Weights of a small GPT-style language model, trained from scratch on English Wikipedia.
Training: a variant of Muon for these matrices, 242M tokens, 3698 steps.
MLP neurons of a small language model. Each row is named by its layer, matrix (up: input weights) and neuron, and shows model dimensions 64-159. Each number is 200 + 20 x the weight over its row's rms, rounded and kept within 0 to 999.
After each neuron's rows, "fires after" lists the tokens most often just before its 100 highest values on Wikipedia text that the model never trained on.

L4.up396,198,214,193,215,188,209,183,185,200,185,186,185,198,176,235,199,205,190,217,249,206,236,185,194,216,176,166,203,203,189,213,170,182,209,159,169,201,193,246,218,226,206,215,248,184,191,230,191,181,208,210,209,154,206,194,223,187,212,160,204,206,174,217,220,198,169,186,229,210,202,246,244,179,191,185,214,219,191,168,184,183,172,232,141,227,215,179,226,232,233,193,196,177,172,185,171
fires after: "\n", "'\n", "oy", "g", "9", " G"

L6.up120,183,191,215,198,222,178,228,172,229,214,204,197,199,178,219,196,219,170,203,207,217,182,154,208,190,155,183,168,215,197,210,194,229,202,210,201,240,234,187,193,206,188,198,230,198,199,202,183,169,187,193,197,185,201,256,218,177,205,215,235,226,181,192,234,186,200,202,212,198,225,194,201,205,131,199,189,185,232,173,184,171,190,212,178,219,180,207,204,231,182,180,200,197,207,229,230
fires after: "^{", "i", " of", " inter"

L5.up625,182,174,218,221,231,210,188,182,208,217,214,223,207,195,197,188,232,172,173,186,169,210,203,196,181,196,184,196,153,204,196,207,208,200,214,256,189,209,189,197,233,208,195,208,208,207,222,176,229,195,179,215,193,171,181,221,213,207,218,197,184,177,211,201,185,205,181,206,194,166,176,198,193,195,203,175,174,225,191,209,219,221,168,166,230,204,192,223,211,155,240,227,199,194,208,214
fires after: " New", "0", " N", "N", " ", "w"

L9.up846,217,201,167,197,177,219,240,205,207,227,189,221,177,186,200,205,187,205,201,201,189,202,217,218,232,177,213,201,161,214,214,205,193,197,181,253,167,191,193,230,202,219,209,197,203,241,210,218,199,156,228,184,203,184,200,197,171,227,180,201,188,213,195,228,203,186,232,198,189,187,171,202,204,213,198,201,213,200,186,183,165,220,211,188,190,178,175,219,210,224,192,218,235,241,198,216
fires after: ",", "8", "9", "7", "2", "6"

L6.up78,202,225,180,208,228,181,194,165,241,205,168,236,204,191,199,222,213,190,213,176,206,199,218,216,218,212,210,223,184,170,216,183,198,200,233,223,173,174,208,193,173,197,206,231,188,207,170,187,172,189,201,189,208,221,221,196,212,184,192,221,192,190,217,176,156,234,214,221,188,195,172,219,179,232,207,172,164,151,222,187,231,228,208,211,224,200,219,162,223,182,194,212,181,224,153,191
fires after: " L", " km", " l", " s", " S"

L4.up506,229,217,206,197,217,206,226,182,228,225,226,209,215,206,183,202,201,233,188,199,151,193,186,202,185,214,212,205,232,189,189,198,238,185,231,234,206,245,193,172,228,200,189,236,195,200,217,213,201,174,157,175,208,208,191,201,222,198,177,206,174,257,210,164,173,173,140,219,216,211,211,200,187,192,251,190,217,195,160,160,187,171,217,195,225,175,181,171,199,211,188,214,196,226,196,224
fires after: "-", " ", "2", " on", "–", "On"

L6.up639,209,203,172,202,201,238,220,193,222,210,175,169,182,225,210,190,224,201,203,226,171,209,231,212,160,145,235,193,199,207,222,217,186,191,218,187,197,193,204,210,188,186,167,200,176,201,193,194,208,202,244,187,201,208,230,197,212,180,210,165,192,192,192,223,249,208,192,156,207,193,182,199,154,199,201,218,222,183,186,199,214,219,179,207,219,213,190,181,196,198,176,208,209,187,176,187
fires after: " M", " U", " J", "m", "om", " m"

L6.up489,227,217,170,190,210,232,192,200,196,189,235,215,234,207,231,182,206,207,201,216,179,215,187,172,199,205,219,233,180,211,168,203,200,181,172,184,195,211,194,214,216,210,189,201,171,218,212,144,217,157,206,188,171,198,204,222,198,197,185,200,197,202,188,221,195,220,206,218,221,210,213,184,210,224,224,207,187,177,188,219,209,195,190,191,164,205,184,198,199,201,212,217,219,232,169,193
fires after: "-", " Total", " of", "one", " attem", " dec"

L4.up891,215,174,223,189,195,193,175,183,189,210,196,197,238,164,209,186,192,197,220,165,214,197,214,224,223,164,169,175,237,190,207,172,217,228,184,187,211,195,223,206,204,178,226,191,151,202,179,202,183,205,178,195,166,201,192,208,190,220,166,167,198,191,215,186,170,166,193,192,218,198,224,216,201,217,161,206,212,218,215,200,210,227,231,204,159,180,159,175,216,218,180,173,181,175,213,234
fires after: " MF", " W", " DF", " G", " member", "tern"